MLP neurons of a small language model. Each row is named by its layer, matrix (gate and up: input weights; down: output weights) and neuron, and shows model dimensions 128-223. Each number is 128 + 32 x the weight over its row's rms, rounded and kept within 0 to 255. Numbers have three digits each. A neuron's up and down rows have the sign that makes its largest values positive.
Before each neuron's rows is what it responds to, as a language model described it from the Wikipedia text at the highest values.

Responds to: Mid-word consonant fragments
L4.gate294:100165051102109125163148102077111166137141144080164107119132102125146066122127087111138135085158156104138112167091140164101128140142124134116071094102195145134194093089124141165159152146134140174118090152129147159148172126142129158135119121172127135120108118116072136159159132119116165086
L4.up294:188130096130104162153087034141104130122093076106133111137114102151157145129146139103116098118156102150099104158139159116102122099136191160128128129160194109138145133058191135051123140158099126177139128131120152154170086128190125128106147172085150079127141128191062154125139121119086148154
L4.down294:135072116136189126109155112080199151153058132189218098092153128048176138117154107073109139130194110112077129168145134097127115151141080107128151106138109104114167171142127151183116122060166072120134131155121124134168142118153167113133119175101114141133168091187124183134151160112156070137

Responds to: Number continuation pieces
L4.gate283:106173076077118142198121155184132156202128137175115168140211155152181157163138111128144148140119146133112115123168118102121129195129110165170080099076104121092108110109119122170144117132141161109070139115152139164148171096146151127163188086150100135124111173143112099079119162103156096120
L4.up283:166169171125130114119095103138147096146080040134119165120127115104146133088149161109094100104100106135086112108105111144154159149185079070195148145206138181104159131162182134192092126126106080187092099150127132167100186077130132155114128131130110125073112109217226110106110063132079087117
L4.down283:102094136093149130080151150122163084201089147113192078099103173115163173217151087107110151176161113143084128123150072145114083119171083146143122165108149132116077137185098128128145154173086113179143045122056104116109119129082090107086111154114152154152143096133156106072120093106170088116

Responds to: Determiners and function-word pieces
L5.gate318:193134142179131228113120118113106085164081128135146088135113135117131117135100126157117141084146149135128154164166070124140147132147153053191124126152170154143138130108147149141138184148072160096120139157131199157086079101144114090163146116144142104114120085136103173125114135159067103092
L5.up318:105152133094142126157092073100139067122162137143098135090108189076092120140189070083157076142127160198097186062089116146169123091114126181168137081104066144094121136162152102148143110112148175148137152174111127153071108139069147120157170185144141155139148091074179156083128095172157138078
L5.down318:110133113078135158196185124012088128111072164160108184112118093153129144120130167103131078146112127149145158152151135140111144197092143089148119091154099063152125153134136079141119170096099065105087108117116105118183117140125095107107144098066068168122183134085079155119106124147108208130

Responds to: Sentence-opening prepositions
L4.gate35:121165176105170074144106135096136150091123106138087163150141166120088058139097176146093136120078117167069083129222124174164174107122112107162163139135157114154129151080095147152135146147148128147112149154149126120161193134108105124174094059080129159155110131160121144113108118120168104067
L4.up35:133101121094141093171119100121064122089102103072118183144119080128150082098114124143062151136212090093097114133161144151147120179127099126055112205143112137119061155118103121134138133141181199157160148063169084112141206092135087173188132084124124161135170136128123111066121114104153069118
L4.down35:142110106089116122119119110127153171088079123154117076164089080159113123140134106118113104142229173091094194145127146106147113179140071148112094174152122130166161137101135094050161145077135186187106144094127131157158128161118157107168138138065126122112141075120164094134093083116151087115

Responds to: Mid-word pieces and counts
L3.gate253:135097133108142157176162107125106131159142086088142149092147094106135145096147112198133123123153122131074139089202149157133156137136135031155145175185131124105090166104137135158084175182145162082124128119111120126151103141209121110132160122186127160132193149120174165091155104190151069140
L3.up253:128130161166157152163064134124149119158120106122107160111100120115047104064087096128140156135150118115116125094115082100162106117158174140161132112040130133141118144099150194173117151119088111108128122111148072145169136074157072119163154105163119139109169195152165149090111120111168128094
L3.down253:142132206174105153162099107128127108170127029099164176177129163111039112079107133153167184125109098097129125139118103148145084136175133133120134081071107070154093137123149118163113114090130115151137137077135111093192088051100127120118159142129141108123176123201126157152152113130134147133

Responds to: Mid-word fragments after splits
L5.gate407:084124131102157131183131161154123111103132105162043129152177101117167148143079112074126146080129127107081111076140173157163104175153144106149132111151138155134162132107130114156116169072104143192126111093087108140116113122149145166087115017165133100146067194141141129115157131136158129137
L5.up407:138085138134167146126094154169154127164116096127136163161108125130146133068139077185173128125080076094103216163143093159155144181098104080095100115178115096175164150093170138129118189144125117044128096169163161117049124175148108162144155153153118118120167156092170106068134155158145184154
L5.down407:129136167087115125179078137146150146120136148136081131100169178159161078123153109046088182145173076135164130076124121060118158163135117130112183109108156097191142187165114138108167169125136113119093118141171064135095163075153141137092155118151069162153085075143094160159165076164170106141

Responds to: Mid-word fragment pieces
L3.gate172:185135164129114071182077164121125111134090127122124153169126161098131140134152152145089131088111106161111086104171150135116124120150095106149189136123100107174114081145124161138155186135143127113112128157101164144090106101087211160132136159111145162138094115181125117117157151105126141115
L3.up172:126200066119131142067080178098077161137090106140155117145124116181173107132174117084171182121111126118140091143119045124109102116100146128153109141145115129166118144144150150171133126140114123133113106155171108189085160104170140103130084160101134126096161094141079083143160138137128094143
L3.down172:200170144206138147112145135119110197136135129137098121081171074135086114110182155107134199144156128085087091134172093112102108144117142115178161152177121088161121108136119124110158070094126130135093080187150091130043144082090135050091111135075130136111175150122093103124099125196105151122

Responds to: Split word pieces, paragraph breaks
L5.gate41:101166129109126148149149094140157112112139063092099066152170110132158150075096119174137083074166194137190125084131090117095195124138114131137141160130134110114166120071132172135125150135130137153103148109087149164114128109107175131116094099066166115117110113070108122133106117137109011149
L5.up41:082146091172170181169131096123125131182083115141086136109123196134063144143133068159136082102128145170096148159131150135144133102168096116104131073052148135157118145105096110147122132159125175112119079165124174099141184141132146116190119165127070139088111172132165127104108068153138126156
L5.down41:144103151195187160138099146123120091106103104117113090142175118128147112216168129190165117126217101119143131142174118107107095130141146147177069163123167140186172108077086155111086132145130144067115176093076124125112085088151219094166122156183127084101096156139111116151102153090142077163

Responds to: Word-final subword pieces
L3.gate425:175110147120115095133135124114148076155160118108149145056135143119156113082137139127163072170112157161099123149184117077141124187219201152114087103104137124113156151116108150123120132085143171095145128102119098068068114163204117125158145137134112143119089119155139101118184146171132096125
L3.up425:125078105138157129096101131161144086099157089151107065123157062134131125170104131146085061044137173060137089099138082182121143103123128132133124090137054106098089168079143151155128145168115105130163130113079138085115142129135118138157138131054105114127094145067086127143151075090116128159
L3.down425:083160129153135132082131100158160133082174085167087097139145069132111151132116146154058146069120162057155116089125123176109148067116116123163104094119074097105076109101184099178134095158114151124128179122170170119157129128098104144125135162113105082173135137149094151175089130086092106145

Responds to: Function words and line-start markup
L4.gate506:080103122192152099087130092122093114098153127062136064104071099160076131127168105141092128041160115065110129156130144121140130122084126143106128097122166176069113168135133173177125095106141124121166108120118112068136138077192149123139151110161097111128124125126155142108158133139129132200
L4.up506:121090127149105103081191118141125119105151120150086125179146148122143142136110132135085118193131117177135160140086127111127141104133188131086093129121146123092115116067202065176170172126103172098134124127158083137148094137055126129134121196122124111117125025117170072133133136144125153162
L4.down506:129134114194142125152116127138162070120112132092122072107094153151112112148141121127103128025107121151185085111130115050134092172166107127178171146101123146122167141164089117179074122166110158178122173134134102092125146134130125109190120130071123110104098184123105122166171062103152139110

Responds to: Mid-word completion pieces
L5.gate161:116148113090135146122129107154089112130158109136122116124213117165181186088123134104134131118125063132131142137103146137154081125130106109157129054091112060132178105144085171142158058118081115132142067112116154086137069094081092138122099198135139117117045086193119114166106170153110104200
L5.up161:145057153089119100100080143090178131168131125140117164071130147097134149094148062036149144134116067166115081158118117072121097107146094151144168138167095165151123076146137100140139123133125114112159095175117159124078141078122143149117151201093104154161126206067116084206155064121150128137
L5.down161:160112109073127162076116147071135103172157156081085133139112094152131096121166147141105099128216161108075131087204126151111104078048139093099196131096123122086112168095119109044206102130147168072124118129110147171140086215138118100128114152156187159159154158107138122101074031117116123147

Responds to: Split-token continuations
L4.gate644:093118090123165113154149130125152093135144098092077095104153147145137128092129149128164098183137129116155194091165094140140168083124094179086133153087158083092105149109147118119076076124124148131132174149108131182153124083064161140133179158123106142124092120051116169190150165157150093109
L4.up644:118130167195132145154154110128127145152125111153101123150112117101110096134087121168165145116152096115170199151137162112112066148139135138115084133088164151127119111119179102138138105151081150117110171138085168146161123133114161140093204087127120098121141082135186152199133150110150126137
L4.down644:063094107140134114154126174133184193177137111168108091111131137114118103152131144104113159081156159075079112143097088097115087120079118110143137114115075153162131101193163117116119128177144088182103024152146109121153143177167131065172137147147129130134149110143205098131118150171085126141

Responds to: Word-completing fragments
L4.gate490:102144118120090128113152149124145134114141161151146117093094110071122106095092112114108085128164083056074118170121179119140185173094136131146060118179099091124118120127127132108160166179167121158137106127129090117154141151181163118139102123084160120158090151118149140088130096089114153107
L4.up490:063108072122076102116116168121044169162074089121129115133163094146141109123201108149144129168135125124145138104161170127168126127188106084054099124078154053132122146071196152119142127110145126164175201125131130142132103116148158115101109151187099169125155134112075103068107120197100149149
L4.down490:108129103136094134084125129125168153146142131112123157125124114112080115153113122105136086129103133146154101175159125123104181113067098181142129094089177161128072071113114084136131109113137127129118122106106168085108133082148172095160065139156177104186152098132153100150154121068105170134

Responds to: Fragmented word beginnings
L5.gate193:155147143152141114133121171147092145162073055144157083091158123159143061119123134138145072159195150132116107125145148096136146133082150073115136112149105111181087122189174099119128142046156139138139120129104162144138126161081149141142150107089145088109158110067149176108141115139163146179
L5.up193:084112115120137084102131126107163129045187121123153125114111122161151131128168112045145086116127073102137137115176066162128140165139094118103175158106105142124091153135133107143126144163157168127107198155129070156176130106120089134130153155098148122068137111178135172160175119205087084114
L5.down193:174141097146131077182098139072091135082087132127153037160109166112097143112107134120168142115216100082181131178125088150125162136143161204151100131163127138113109084114120184094125099126189151095106173107152134117105120132134130159144137136103196072113125113142131120079092144099106169112

Responds to: Word-completing final subword
L5.gate619:140131175115146128147143153164159159125174162129186077150163121143130185118170121161096122133104132143137083168131130074159129110080093255125122142146188156084105213074121092158091141120068123160135120139136115076119144114131106097106152152090135125081168096168112135145097136152175137128
L5.up619:185177163154117103074163149145092055167178083150148069131115111120131076102137112101122093223184144150144112191167114108152123122123147127169130141157135142096154107106155091148073096124077169139084092073125126154138178165139162151174120134159141119078192175186158070089114143130072120122
L5.down619:123093107142138137123086139088109160125120087132082078159071166146107117186130130109134132117093134096191151133079130153152113116164111123109124112083135130166087103116147129114117129117097120069132144143098133165210116125102180137158170135177120176147097127126138171148130122094174090106

Responds to: Words following "at"
L3.gate360:175139143108135085088108162136124159117155103105130128148170142120158098163118065108129103139088086107142063166110126129145144114192118095106065068121145118144101105148126127060123106145092111144136110069133157171078162103101166166178138173094103128120166117112131159107188170177154178121
L3.up360:152128140069122126053171121126148133135110137077092158127113223116143137086184161164113125147154144140151167181147165089111148154173153036003151123134183123184150100167120100144100098120048109119126192114102090169137110153104095129153100117144201141120155121131066121145133085170176125129
L3.down360:112133146114049164138172167194105093172099129109128087122114199171075160070112140162140140125122093152129119125167145184106139097105144128127067106165176174116132128088139175095142123105183118102125138171111102163141162125075079107110109165087171119131126109124153126106155065092200076078

Responds to: Paragraph breaks; L-word pieces
L4.gate647:142168114141177172136083161101154140087126116098114098129135152140114175126170126123132067088089117086154142158140154136171122137150103075159127194117207099155168149151105146112135070081162151094170133105152131177060125123185031135107151116130122078160160113147145163114102149148139104116
L4.up647:175170177210127128121132150140120100127148169087107139100152150146140178099139133112030149086125147093038178132108125104163105111116112145132166121139124131131163115172135125157105126116050143176120184118158109180050127073053151120139082191184132168090092104099159133149138145164124106113
L4.down647:167138099072116120145137100191137176142131079170145124115094163094141177160141166104110097148147068129117133125103126139164086190149064148140121200092082116139145109138043158124152136154121160124134151075113066117119183136137206109123131120119117118132100072166190101156140082146121161183

Responds to: Opening brackets and delimiters
L4.gate94:122152175109157109114130153131143122173127075142132153150151175114092165159184152153183122176066143152150167163093146065110129065112138136155029128125138143169106169160110087104133151120121135154112167148173185230089131099159186101109154111126143127069094051169174159177100115149122107164
L4.up94:061136101161138112171155124170111107125145091159098110119159179132090182139118080139129129124103141146122103076131136155093113100142121166095109148128119150129154134123168130162167136140156098127103047178111097108164122129048107128095128124097175139066116085160160084112172045133124169195
L4.down94:045136117207158119127112185116149115107157084150199090137142115078178145141125117129184141110130154207060131099173137131120116080146066114159108141155150125146174106126164065148074145155075158172129123120091130135146096128091106159123143136132160162081130144168111117143111139054131111135

Responds to: Start of list and table items
L3.gate337:064158098118101073181107117123097143106185110090107158122157120121117211131137154139172108154116228136146138113073142164095156191097104127150140102125131132127187140140098082111147088104134167185146184130177100094142122177129128097107151097119107128114127083157130165187122160101106069171
L3.up337:141141140156141103106123124120111129098107128099128108136062107115094116170131081064122111089173113174080118083128139139151077142213133156159125131137158074071159144063078164108119113096185085110142120179145183122116146096130143108059077105030145172085151109122134121156149129093111144109
L3.down337:110103113186125167139091160100191138114074149106176148112152177126106101096141149113116209077093153197136125131135134109138146103126134180147095123105123133163122165118116112143101152151124098082149130088158076091114106161100141082083121131092114145120129131138190147114179105120123108109

Responds to: Mid-word subword fragments
L3.gate664:098045158155111168199132171157161166092096133144127111150113102089098124165088111071118106121087140124053112099133138097083192104053114133170091100139139087121111124144112056152126133156191114082117112109143118103150099132144135130122089131102098104082179172111130128160088165117095137112
L3.up664:154107154107077103112130148117076125135133104165137147169012158116093084109141158121151080180181120132192171148107129168130140166095122083065090149206089136140161173136156132100149175121138107116151104119171144094146129139129141085099109146170106147126090143077100121141096117085103132111
L3.down664:174172143089117120140118101091091137203148096123181132142118119154129135146164177143107112163140138116135193135095140181131105155131105161120139112115142154119161145177221203129142170113073144129100154117083131099115138078124161148106102157146150132198095146144145098097122031104120090133

Responds to: Token after numbers
L5.gate392:127146099127107190155118193088124078153113154072135089199161111140084179134096093118064137126161132136115183166095108116145171121114122120170127117087108102139116117171081132075138136090135181129132040153152137122102136099162110173157123135162160146130173157093153154139151160137157108140
L5.up392:151071147114074103095059142028153127106108169137145150143153159124134115115133109140091158164105144154109105182125079104154131175155102109151119197114152186097123151091104142115100111135097196128166130104109185105137070137125121122167094133138119167137123152118111172116206203172168136123
L5.down392:105095094120175154206130140123073082143101181140142121099133145113197171118166117179115008104198151172112124142130124130150106087168110118096129140099112174159096087118137049139135117144143138128086083103138156105154114166158156166139127048140141153110154122061097148064141156081185110171

Responds to: Mid-token completions in infoboxes
L3.gate23:129104122124166164156186175125117099136058131156172140085101139144163136102097101103199130155107118100120121128164160162121094152122145123154097088109156127102147125161092164050112149123135087125187166191080098117127128163172110159128111137197121136170154112126165113141135160105143087103
L3.up23:134152146090112202128139156100160093114103170103134130126132191171109163181129161187172125151140108168131191144175130155186114112155170139073132107083093156131072148094092160096105099185150081118102124127105169076139142160136132102065091117145099180103082075147122133090156107139164135100
L3.down23:130169127142054108154100192057122154126115147093140152119112143200157172119078154124111129084167183093164074167092114192130158123168099148133067099132091146102082138140165125180167110119123106141125101134175120144093162117125125118148100126095152150148155178198149070159158123066200134123

Responds to: Mid-word subword fragments
L3.gate482:123122142132151119153124129152094156087126157116127154094098166142124108153131106133111135124214140148101160163125127116198085087083095138103175137085165148188194123171100159144095136149128107101097120104141117128126115142179128135108129061122083122052127115160051054178176108151137124162
L3.up482:083163132096121115156162075160138127106144158084127069095121126110129094108124103113154100149144147120129204091083146163178100165112078158102091115171158130118162086143117130110127128170111118102148113097145101092113113120146170118087148122128121063091150124212106174145115108130154136141
L3.down482:086152090116141100133142087121076147088063145161151085113108114119136145158112136147113154100116149117126134054146151127152151129069134178160042144098171118104127146108116144200154109116078178054106133073134119144141085133099195126150119069120146148137175138130113165171152108168153143145

Responds to: Mid-word consonant fragments
L5.gate625:141164093108144142132165104104194138062084143099158138134109076113144104159156120082115155081176148187108113032125135162140148120112146100089074133139101097131133126131110074128103121144183150137167107186125089099126108112128161086096126177157182123100133154144138144153106101173139139153
L5.up625:072086102120123092141149135111119127127145193123174075087049120102186168133163106168102067089107064130202153143182157151166164154072131151132144172091126135065109143153097198098157147114145147120098106130125133138141168122228198140145111175204115144108194104195142114087142113060113174175
L5.down625:124107143144106140120160093143196086134083116058106089190112173125149157090134127159131178129148183134131130104155203135161094105122118127141180120144071106098119161132159044182079150157080151084205099120144126058181171121103081098105133153102145215098146171136122122157115148166149082184

Responds to: Mid-word connective pieces
L4.gate153:202164093097123089080162151045151132132120128081171138120079138082115172066149117151157068121137121095111137045073152159179148131115128106165188177109097071089055105124097119100079152121177140145116061115183118112136107082107093143149169134142124126110112110128166116171144108105123091011
L4.up153:181127142146144161181162054090124184034132136168164108132098142131138125171140143185168034106110165105099088136159103169128102127156102068124145123116115135197180152144134146122124100114105165084132151167147124129127143110138119124119121121068086122211080119099157107141146130133134098094
L4.down153:148146132171132132164137058070127093075137090130087134138144081116149092155131127075131115141113201116090160148129200146132110133134093055109160127110170132191130149059161152112145131069118086074082127114144063156110103133149116090127129181133098121063115117172135119109149128086121167094

Responds to: Word completions and sentence-initial The
L3.gate495:104167112123131152106138153119110106092110067084127093109110086074191127123150094140110101114130109116149099173087196165127150109115071046131167161174150128094170127143124143101158100147126063106182172071111152162166102089204176102154131073147158109088125145091114168101154101086190095133
L3.up495:099113114147119161129093151094111096054192117164136100168077111144146102078112130115148116189137119114134139079137141110167119132067104077137112094142212099097129179161197109066132122105117156147120132101124113205106139154147116113164194112123136121126125102154084142117082149151154123090
L3.down495:087063091176108123112092140111086106114148156137093141100139101151086154142106099061184121144115164088148132124124175119123124180122114097134160088137159099110126133127149134170139168157129076172124166171123117204118117123128048107120169139108159139119175099119147152113120189170117215122

Responds to: Word fragments and abbreviation periods
L3.gate684:141184144125158126114151097186116135101106138099119073077161061104148075157113060131092090082087092163140105110091134181157196125149116114156122092155128133211110121160162180120063158192120120140129103138151146170124094080102147118110144184121121107148181121084167153131154082137148058105
L3.up684:159182110092175138102118128097169144131125114092123174103060065106139145139138112113105183136099105148149159119135139158162147147129115124193131164090150182160142168106130136119046111160139121138123211168090131126132149135109104099161128165113133054111144101101174157091130140152139058104
L3.down684:154083121076164130103096120102184148173120107107141151101104085138068104138166152124080136146162144143071074127126155132135137143104082129183097101096107153075093152088124107089122110134185125141078234148101152130075114151154080137161103134131114149100100141144177115111120127182156121068

Responds to: Word completions and paragraph ends
L3.gate14:120108148156110053201081063149085120129094079125056061127127131092111111080132144152136132076105131130148059162151112158147162140178142109170134110186115088134080139127128109094157136157081150167130149148116148073087140103080131193115184161175153113172139112070106139096098145147085135155
L3.up14:170131113135165111072091118112150157141124097135104122133135169095145196125217104125137166127120133080123071158073138127116094192138182108145136099118054092136115162139180073188149104137093128123149066159102167139137135122125144129171073127139124079090153111085092074136109126135088122164
L3.down14:157109146100127132096081189167148155168128188118142185075135139111176161133159135141163106140128140073164181134089151132099048185145120149143115108095100155116176124167146104101068141135126155079172097096180158172184114133124106103150053070143116132118086107169168104178163074121124116176

Responds to: Sentence-final periods
L5.gate317:100156127127099113171128106129140106046073089073063154110062163121087136116162092133060070117027129146111153158136137170156084142124110110144143153160114142111140051118108168110125081125173110086121155101127136159151191061140071119165127085148115138058135200147129148141171143122099111156
L5.up317:176139129165150160145175155133116103072119118144102119150151161107090167132120162102098104173056145148118097109154176131092164159112159174157160101112082082124099116117136099108142092139175100073128132155115156082137203098241165109117121148133053123134107120109159128089178081169076123119
L5.down317:169117082088152088124106143156135117128115039153140112153093149156092143232157096107093087135011137113085215121135128109132107177133068127171147163130146147112148069097123106069085124124163086143178129092114114124157132130106140128119120118125150159092211135175122137110088118107117142131

Responds to: Verb pieces and parentheses
L5.gate515:138089130133110129137158099128089197203133176114113093196114123139093135126183138118155115100110103181191063141150149095108112085143140071115111120115103146132138133129129114085117129138107175091137157107169105074122117134102115191118124091140098184136152093133155095139158098078157120126
L5.up515:155134096111103129189119145093058151080119126114114109095101133136167138092157140138139181122125133103153146088132150164086116180164098148139109084163188153166098073190140165155113124134126119093123145156159116060042129103175183149159125129136164179085143082168095165101139146133094196109
L5.down515:139101153145100122093125148100143143152118081137111125116170116140151119088118147127105149130113081121158055140121139149159115121164115140136176150096101141139146073089180134134117186108152091144077138102077134116136110091114100153170143147089080126129091138118212069100068071146145131147

Responds to: Word-completing suffix pieces
L3.gate662:089179124127166079145156135135123149067118173122138162182108132130145161166174135154113115103150120188107102190125165160134110135159135113145099110119099125110148103111087113111200094119141177090110151105126145118083158113066102102106162132170144074153124084103135084168163170109136090106
L3.up662:099154127111142101112095166119141119103159142134112163184114163160121121132063108105113089124106114171112122166195100130108168078106101180181105101090091158128138172118150117092164145121095132185092123134117132093122149086107124146129165147111137068064091101197077141115114113141142132146
L3.down662:151133135141176095118156150184163114143132112144089138157166143188109125095143128113120098125119165143135162111146155144088110104062103129061130129169130139127116162175137144125104161075106151146155121105134100093155155071120159180151172090110069071101155100153198129083121121186104107120